Part of a small language model's weights.
Training: a variant of Adam for these matrices, 5705 steps.
MLP neurons of a small language model. Each row is named by its layer, matrix (up: input weights; down: output weights) and neuron, and shows model dimensions 48-143. Each number is 500 + 25 x the weight over its row's rms, rounded and kept within 0 to 999. Numbers have three digits each.
After each neuron's rows, "fires in" lists the words (lower case) most often at its 100 highest values on Wikipedia text that the model never trained on.

L21.up701:458491510482483457502542518484463509516498471462493529494465510507484498497483526501518507496562484471504469542564500483486542492485492504518495535534486519523497500530490560467500532492478485472530499504516492511512479522512539502542518507498484517512462471523499527523522467497470513449
L21.down701:562489436453534522511441466492510477497476509473442529516585430545518485467516534448479533491505486508481468501485491493516509525481520449490485448494483500544509496492495490490469474491512476534509502508525474513510517456534494533497501501548466471531519543511505506495513522518480502538
fires in: "was", "is", "and", "than", "as"

L8.up605:481532483521501497468474511517537519536519506529501497492522428463503487508518501462510446522486508489485512510491504475512489472485496454510480482455462489567496510511499453506505545439508556481505478523538478478485501479503496492524438484501506491482515452550496512510480539530521488478
L8.down605:502539494502468518528491511506534509484504506484539491529517494511489470527485495487529487457453499499500476484486496505511471513493476485492507494512477506492504525526514479476517500500481507483506478518502482520528486523472514502455483452479501472526508480520488471494462534550478553516
fires in: "all", "allaire", "al"

L8.up643:505535473525524487509492453522524525476534497491462503514489500495548529515494487496527525508492503508488482494481531465494491485539466511501508498493510491507502492533515518513531509457539556488502488492520492515458506496505545508504550496487515462485508527476519510531436484511483512520
L8.down643:510521513541493469461547467473487513525488513507476554530510538497505474515515510468514492514520517484524509476488503540513519509513503485495531487481515462493516508505492498482488526492504554467504496535431533451464524516502523508467533508502521510487545476498442539531549464544514485511
fires in: "not", "or", "c", "n"

L22.up485:499546452513533512527492456498479473481523462474509528477524527514536534497495459505483428466531539501486525485495489505521474516511474552421522489533498507503503498495469516485507521470483527484485469530514492524479490523555522511511497552537490518448493491502503510490486469503475457460
L22.down485:486523517458492519493520504496490513467534521475488548507479479502480484404482528509463477506493461524529495546454531495504506496519511458525504465478464492475508503555509498507507505487534480499505507539582540516490508508487479521504507500487466478504486471534520488511489511551486449511
fires in: "a", "augustus"

L8.up631:475464487522498505474490474506520542499459500481478491482510477502469500543500492517531529532437489473529497472483487496478497404480502515547542495502511495550501486513519515521469519481533540502477513523527498529540515435468521467511516496503506499472467512532539494546503505460477495510
L8.down631:543493464472489511516491510504512488519549492514493510512503506520507489489519472526485481480546513513491522504507544492470528548476511471486435507476495453510511485519489497458503489459478490485535482475502510496434478556511512531497494487511483477532503485462486519476509506515487492519
fires in: "also", "previously", "assistant", "initially"

L19.up325:491514526496505499523425474515482525498530535526493490483490542483511470489492500524507506507500514492511500514492526483502467495463495470473534498521469531499508492504498504504486464433512557518471477512597493488524534534511507520465492446531531485481515485547522505525497503511487513516
L19.down325:465499494518478515495509480488442506447440513483468509478489533516487503532549500496458474495508531502497539494479477464543500500503507501525476494513507539497521468515507487506515485526536474498553509459464517507505454489512461464487513549502516472537515526486502464459494531424504501489
fires in: "that", "or", "this"

L8.up608:504492498491534531504443496523570515527546495532476524465477441504432471480509502492522512516463498506478470492509521451453491501520491519506533458500491498479516480513485497535515513503522539517494497454506466538473487467522502454459462499466506511490497512501540513535468514514487526483
L8.down608:505481518479520550520446495520538527559526482497489485450502475505501427500500490508520490479504529518496501512474510481497516510474496487478507498507501469493478483529495482530539516529511468509496456504497472523451469497504477492440497513492502438509512505479516479507466507575469531503
fires in: "s"

L8.up168:530487479469484448497453455509549509508531545518492554485530508493462517469465514519516459488492494511517467488501480471479485557475495492491538528480478473539485515494484504476499515491464522517506498497526469540528509525495471435538451504507473490505512491520479523522521541505519513509
L8.down168:502494495525512467520459513515496479462473478489507571498496534520481489509477485502486515499484503516501477528525483492496533491501515498486512513463528493483490525537485491496503476520460526525505475498484497494492476515474483491438494502551488474505518523466490512459494499521499500486
fires in: "from", "by", "at"

L8.up50:524448495520473537496464434463549480475510554540514519466539535514454512438572488505457459496481474523514506525509497492481497517538543499509494508459513515501489449492487512484491491504481440510479442485490496462523502487495498496511519469507525499529515495462480495513486506488476504494
L8.down50:497545513532496451489509523539494518533485457470503526510493470494524482537484534484525502494508523489466497523521481508505481456468477509457522516465498495486484546502483502469494493484517527503520537479523460518488496463501454484483533512476505484453453492525484505519514529508504501517
fires in: "rochdale", "who", "city", "town"

L8.up241:537494496491492483522492506521531520520446504500495464532527503453483510472499494502480487493505512495488470522468499507498525486542493515520479482521478482528473525495530477496447542518506589506496488452498485531515510518517512502493507503509491489511544491537494516505501504507477504538
L8.down241:484496458490506542504478499514472516462532532509511534502565487499487490478508532495449499488487539509537513522499523535543507531476467547501532465520469516455492514526547463503494522487488507500527486479530480488467539483496495475497480509510483505523524496578486489499490496500476542504
fires in: "all", "allaire", "such", "big", "allergen", "following"

L8.up932:469483500509495526522509516489479517525498550464473592538480481461485515567527483511482510479469509493469439499457492518518494517538468508442523515465502495516483505512487486523501477530489468468521477450493494495569487481472523551501508479547506500469540491504466482528538517529485473507
L8.down932:508509494467512460458495500499507481484495488553541459476496502500486514479479551464489491512515478525542585510529494506466526489480512499544522478546467502459524499516491521496505492499487497516469498514496462547431475536563487452452508534465528507517462500518505530524506480457481506486
fires in: "after", "north", "launched"

L8.up641:475485484479473533457509483518544480501516484479529492553504480510482487489497498530482479474475488489456481532493518475507464506472480471490473478482499472492489496502530548525505509494481508484513510510501520491490485523537511488544492462510481474541521505498506481511495505447536487500
L8.down641:548538512510504448565493482488483533481505517512510506475500518501488513510504512476517524511522540512569545494484499528502543468506500529522537505516482501505519520547519470468490491488497486517496489485500484509494482500489523505465495527479523524487489510501504507503491527569470474511
fires in: "after", "november", "april", "by", "to", "which"

L17.up885:461505546482516496527477480455517504521529529496493503526525452523526454451562536473527524507455483486499518496470499500492521457507526508474533476503519505487515501567525528478496503481528489494499498491523477510518481508530476452472493505476503466505558486520511510489505478499511489484
L17.down885:464454523498533513497489492492460475509550538476520498447506488472445541505484526488469482510532512467517472493512500493506500497510503526514500515499450504535543480487486517539507495516460528513530475483504491496503506500507508498522497494528522541500479499513504491487496522478520536507
fires in: "that", "of", "two"

L8.up1032:465493456539511481524475516512508514537487497527506494479438502444492511552479486503468464456479504494488530498472518504541484481488504498510539524484518511591475498504453507502473551551487546504490475521520491534565531459497542543476481529413515463515496529507482488491469490525512486467
L8.down1032:544467553469518526482499492496496490482530523500504501546565487559523485453537502498506519536533504516517498492518473511473530540493504504509495480500505504465531501505570501501526470471514450517523514454450483484414465512519449451522505462572487558485496477519487543489527530471508478526
fires in: "been", "have", "time", "devices", "also", "up"

L8.up1132:487516501516540490558521514457476523509486470489508517484522452501505494456509520568489485495531471509489486475494514497514532503468497533540479509493500461504489484511506495502480510449515462513509496510541507443532573473463504505500511559502516543460495493553520487486495484501489491519
L8.down1132:488480507508505475510477489481535492481479505465509513513493503497502505566476492496505509479501531490514483512491507529505479481525472510485537512499502567543488507495526478534522512484513508530488477526461464506514506528516509506486510487561488508510558476469465520481536572511514475483
fires in: "work", "worked", "public", "live", "served", "business"

L8.up1048:456481498514472519502500479488503571523487510465505554534500464498538496482466527527515504514462506509480485466540480515559509478430512502493519476518493489518503540516509514496511499497552489502521516491529485490513477499496487483460519542507477473499518462468474511495503510500464482508
L8.down1048:532476485472487541485525531522527478494499472537480524496507526496510537507494458557523477504544534503508515474497483522498483498479497469482520518517521523518502497511530491483502497494501482475508523549435520493456488482466528496492511533497456489498475484523491522509501482505506483536
fires in: "a", "km", "was", "were", "from"

L10.up863:512558462475516448473515512470520500492501504501523521475537538456493516533453514477513470497456491505467509518491514508525540533468500493474517453463476508511505469498509495484499493496488474512503403492522500519464485501521506469508533479506489495486513509495470521527499546494492509490
L10.down863:514514462477523521521556526461490484450490507465535537501537503496487524572465528456524473476504482521500501507496504518521505474504505494492509468473512491514505506527479519500496472535491484455497448536485524540483499545510489520493514494499482507493493475531522472491510497514511509469
fires in: "at", "atrian", "atinga"

L20.up674:522511468478475513456470460515496484520491515467498516462472496489505558588476510542507524494504525473483479550493493472512472485491483530467471502482514501525482508485476498520492453492500448501484492504505505503487473523545486518513519520512527503494518493543513525532492483522485486473
L20.down674:480486484514517492525520486489488530502531522482500450515517500504502521466527487508454505505531478485526504477514459521508506513557556505493508477521487484501490467475497511513493490450488543467509485502510471517538493442479485501502484481494479496515475503505526522523490481503520526540
fires in: "of", "by", "with", "to", "100", "the"

L8.up1107:516532509458528479497487536514537509494481503506494515497531517453473517542461503473519492495487500485499488524472487524550505500500502477558484492462418528481491498503506476554447514501528536545483460511537485545479514521512534458503461507531484490519443497457501507522507557511506499487
L8.down1107:520489498492549512491534531487499502500539489499483540514457488489502540548493527460498495473529499504489486459527452487544508455503493528511528482493516505533505531575461505516523452536504494479495467535503499499506515588513511502476467500528482484530500488484475513455516523488501539479
fires in: "at", "atinga", "atrian", "hapoel"

L22.up187:536518515475493504527515508511509540538452441471504503490478506499483491495513490510519513499493514468470507532520515461488483471521497502511487514539463480529493438521550516507471495510531535521486535505482492509479467499507544468491525482507481494471491485502512533544511503502470543536
L22.down187:488496500493496525537553530503511506519514540497491508493487547530463515541520467492552492493489478536481502531506491524515515507500454475556495463486473465519502518573453488468492530501505502528500476517510492493500499487493517488491509509536541497508559511520504514465527449484500538569
fires in: "an"

L8.up662:487531502530498483480497471472526517499490484540472516501518547514508491498528529463544464482537488489473480500504499507469486500558513514454485559482493523483460499513509511486481488500463519516501479539483480491486537499540467469520504527515480493519554489560501505472462522508510514522
L8.down662:496540482500441486517514498466511533477464544517493553492478463497452509496500512517522549537525495521466526476493471531474468489504534456495494460517479508490495507503513492494468538509500530486537525454512466517481424509510523440470469518534517490486517466517496498543498534524507510521
fires in: "the", "at", "years", "that", "john", "who"

L8.up1077:477482493526495450440490520531541516507448527496479476525484477476508501470516487478483470508476526509510491467432506460505516490496460524496477489491483491520498464495505502445509494538471514465509514494504516546510520501536521503502479454488459475491531525504488477500505534479540514508
L8.down1077:531518492532462501545500480447552499504528468516540532524553500482532481499528484461503546502503471461516479501531503496519518490523535459486502496461514496468510498527519487504527488486454486509521529511513489508516528486529494523463492521508464475438529517499471440483510522505537488455
fires in: "history", "art", "music", "victoria", "culture"

L8.up774:476463488490505496526505527503546516518506434475512524491540494493485505502473512499544474467511494485503490508516484525500490482532514496459501459485464498481497495490567506510513453489500528511506481482536473517538535502516559437507532510506495516494535446548486527492449471513485456522
L8.down774:512482489498453441543539475541500493514489521514435526473506484500544522535433486495504454533539522503519524490458542513518504510517519473505501504520450510514492503536432480524478497505533463496501485484508471515458495527534509459447495526526561504507435480500529489501497504545508517528
fires in: "had", "was", "were", "preceded", "eng"

L8.up1115:510476464500527485506455494454509488525460479450450528512568485462528505519503471511502461520444513492485520497417515529514468520475479503513526493524534511502486523500452499517509503508527516538476532518516495460483480493490524483545493530498479486485531465523520484492514475496479521494
L8.down1115:492525562509468492507538500542497509490503543561514504482462495524494533475509514489474539501546506539533450493593458473483514490485523512467509469475486467518509486516545488465495504511486454490530462497491493537480494504545476491464538508473478510527500550498493510474502523501501474520
fires in: "up", "time"

L8.up779:522473519507489524458468535489558468446490564486500510505472480529464449525525505486498511504507481500461466475554502489480479523520520510558521523466519492490479494512501528484546496487506490552502501478489506511502532518472500464516455499484489467493516494482483490539499498500463499509
L8.down779:479486505470514494509513457503479519509519479504502498543506512483537536512515485510498479498471490535479502566484495511511498486452465480467475505488474542528520483518511439485483497489481531517492520556524484518461488479478531502465498490502530518487471522514505471489497492537493460526
fires in: "s", "its", "united", "twins"

L22.up118:504484506524497501455536489465492488507479454504465471536471495502498488515500482520492477527543501481486492512482476482491485498531508513569534580501498515466460502515461508520504460530497494508493522503488502537482474501473495508496469508532509495435508516463508471515516488478490489487
L22.down118:489503507500517503502468465439489503537472461476552530409527542507480494489518478465509515498483506520504477527464522494479564495493488501445471464491465464515501560560509486523484513473492494504504493453492489498516490518515454515498502536490502468518508473481533551494506502477432493474
fires in: "in", "york", "new", "1973", "april"

L10.up191:515500507483486504484521443503497525477496545527478486503514511522481517454518488490528456514509497513505498482510532503534467505543476513444516512517497471506493483529534496476473493518524512498500472473541437486467510506560536481529503461514521495496535534517522535474465564505487472509
L10.down191:432510476499485527487516498481480494489514500502498510521512481460483498492476518471486497474555513475516544513507510532536459478509494516504521516487507471487472512511517516451508478505501527519509521532515510493482512479534503527492501516504496488509526546512498508484515471505504499533
fires in: "the"

L8.up1069:540553536536542499516476450475503495516458485457513470483520470511472474524480494533538482564461496485520572514485511469519493488507522518537499522521515493504498490500490526477484519503526509523500542547567488473449462492517530485486500486525505548454511504460485491484478508510510518473
L8.down1069:465496450486498475500497484515471493487519489497493542494471493482531511475512500473445531493513524529503455494548475511484517527501492509526517495503481463482515533521500511520495508501506481527504495474479473507567514512487459512488501498491536453546511494526502493497501493497500495514
fires in: "video", "into", "to", "translated", "or"

L21.up761:515526540477551503511455493488529500493526547528491499552502491534525522495497506474445534506464507464490489441517538498493565506517509499471515526455540489475460532511503500499489513496489454516503496509498520486532489535554492520497472479471459534474516495494495466528515481527478475469
L21.down761:502503506525504543506486530498476497499467499517503525512492485490497508525507502519517471468495483547466479549548472516509446518477470491519483469533450449493544492542522494519464470473503482501536445458573457527446502449477523530502543526516555461530549514512478499519519562477485498535
fires in: "as", "that", "one", "not"

L10.up696:497514474483469499475548457511505522511503509507514496491514518500505474504467527461495461520450503496494483498469518492493475453502534541494519452503519475509487517508526507488514519509519503529510509510526482552532486475522536486478515535489483461496501497547490492512490501494459467458
L10.down696:509537470470486542543544488519486522522534479463524482534491541555556450506463493501488483465512506493531522445458496488500482501520549521496512489475532485490531453532519485525526522542475516505503483517531489524495486492508531509489477512515496508505532525536487475472486522495467479470
fires in: "one", "each", "another", "every", "this"

L20.up750:503481521533531473513519517487475494524503502514491472516459498516470499514519490498488453476502482490495465492500496493467492479529517461505499511498503479526449487520534531506489518509489517505480472477472476515492483485496517521510536501462461499519503501484489552523510490511500542496
L20.down750:464516510503489517479501509457530490474461507478475517526479508490499520471489505490469552473492482492524485525525532502467515537498525532470449485462528513488509497490498513528513470523484511475492473497547486484477508478520509495494528485491495495505531515549467488520505467472495514506
fires in: "as"

L10.up290:511484526478516482489514416483523492543502529521457486498486509512452482487534473502478485495524508503496494482527544494485536476544512475487485549423494528526483505546546547466515505504561495520506460484485489519503534504530503481479518501492484508503522518529542553527488526484506460474
L10.down290:523519468501491481503491509495491526472558494459480493484504465486503489521481519505495503451508525509503505490518514526527495483474489517466517503459531529505468509439486525499483511516522477480500496469463509501502491522467486531491512467483499509533541574462475521477482525492490499522
fires in: "and"

L8.up98:501451498504506493511514515459493492521525501485500516490481489514449549502513501460481487527504492495481474472471538483587499516536480475507518517503504512518463499539519533468554513444477519506497457506471487538502442487502496501514515526511454473487491493495526521496466487506507522456
L8.down98:466456478457520497488505531475491490520509499484478508480552496497529532503501498456469481455504526472488502496454495473528537473546518518471543511527515484506476500531493468415526477502500476503475483504506508522496462537556464495474517503512483501522530552510490497475498480513472506460
fires in: "after", "under", "with", "aftermath", "following"

L8.up977:520459512467494542501513510519482505522469476480510517468475455490478485488494477515498476504467500497487514489504516462485474495506512513504533465495439466481495488516523492478504543482511492497502475540534486514479462505505502506509500518482422537508504472494510526542481476484489535505
L8.down977:497522478497518489526480449509523507498544474498519536509501496480465482529492523464498535482522511491506528490502506529514503489508526486528496513528560508485521534486500437513538516524452508512484515508481497536478495515504486515456516488493541488505515491530491477483538508505520468534
fires in: "another", "one", "house", "college", "two", "born"

L8.up509:447495496511476532445531476492506541478502543514464528480502466507475516509539518480472504492505511519487486457492484485542500494483498517486494485496477512547484476534484496539526534445506484485521493487500517468503495465502518466477491531468518509509569499505471521538491533489473497467
L8.down509:551522538468501469538504527520453473516484491489541484486489524502509526489476492506521521528538506473521476492500534501489515496520504482482489527544514510484493537508487490471469476556492520475508497471479473534517515525509468514539531484514499523495440518484497482459519488562536505545
fires in: "also", "st"

L22.up408:478516502484467492516485514528462529520472482471444473450503502473525521529507490489504448514467441469518496510498509505455480529529459527505506498518496509533475494491497477493504523511549506520444473480514493509533522539502545479506439497482503482486515451539544490499484567471486547537
L22.down408:537403495517516487520501545481532501501520528483517500542498506517464487500484483496523493505507509510493482494504497508457543478477494497503523502488483507461472444505484550465513511523459488536510517474501510500490516501508473508494538529521508516475510507522497515501523485528530532488
fires in: "an", "anandavally"

L8.up720:494523490487479477519526504487496483491486560549452483505505465507520493521474478484501490481508499486538528521480539496511486444507522507529502454501486556503490498498456470471481501507492513500502471465514465548496480504521483494471548512514517507506496513487490511493520538467449486510
L8.down720:475553510525474485504486498507516484477492503517523504456453519501526514514513492482506495496488496451481495492491525494473536486525506543518530459498493528447458413567465526488511497526471494535481497492497536499482500468500495506494538495526509469538466468484481502480496491521491483506
fires in: "total", "small", "utc", "petersburg"

L8.up204:496508482512575489545521481455487530484509539477481517477468504510463513511496484501488532530476503495505478424513530469530545502505489534497542494506498479505475455514508525497478495510503476469499514496491487504554491479503496500493505539479515507464453523529480511490500480459465496471
L8.down204:507513475479535492489481510470494507511515515551500528513498503512502466534539462491510530505518517527508446486483523509530551482495494495510500501483492499543470489520491508515454484509511514489498502499481469501516504458487497559529506512484541461474494513538486459473524484534503456495
fires in: "also", "not", "initially", "originally"

L19.up16:473497510537483485535482487463528562517532485505509500489478477508494532512461508503534534488460501518492532521501520490510503494494533514486495497504467506489506478490536539479509470495492579478509492514514486506519519444483512448497481491552477505507489485503454536547507539497460529469
L19.down16:497517492499489522494530492507513509478498500486520502521453469500470481459463531502468504461497505517496474500490527486500501521518519511539497511514546517474461479514540484527537520505517495537518501538551522483533506548498518510521509457496497501521514495480504486548484506510505489481
fires in: "was", "he", "company", "club", "being"

L17.up473:511501506559499492560498506481521520500488436473513511502486549503484473471493498528501509538552538503495470499493523492533502459463495513487518509520498499516453499511487510484467487511539506479499416506494492499516517504478529513494494505563488524511516491509512543530503526499496526484
L17.down473:521504505483496501496500480530515510516518526468473524511496507432503492516534471524513509470502555537542493514475531492496526502522568514514493478478544497487488451526515466533515496489563532525484457486521482494462466525519529473444503496489487468467504485443470482520550503544473521506
fires in: "as", "a", "became", "not"

L22.up722:505479475532488490549479476463498524488495459459481498430473459503512532478544495462500512492525492494521531492505545453525489501526493481476529475485535527526480485493499538477452471508518483501502482502522480495525492498490537432496502497505515479489499516491526489568459533503474483466
L22.down722:512497484474476528510476518490501520536484513512467548541482517506491527492514534480512573513525518458502442530555499531506509501489492517505496451495505468476475500556504498491502499466523484523511459478482476489459505501491497549511504502505477516493520529480534479511483503502506493523
fires in: "was", "is", "also", "company"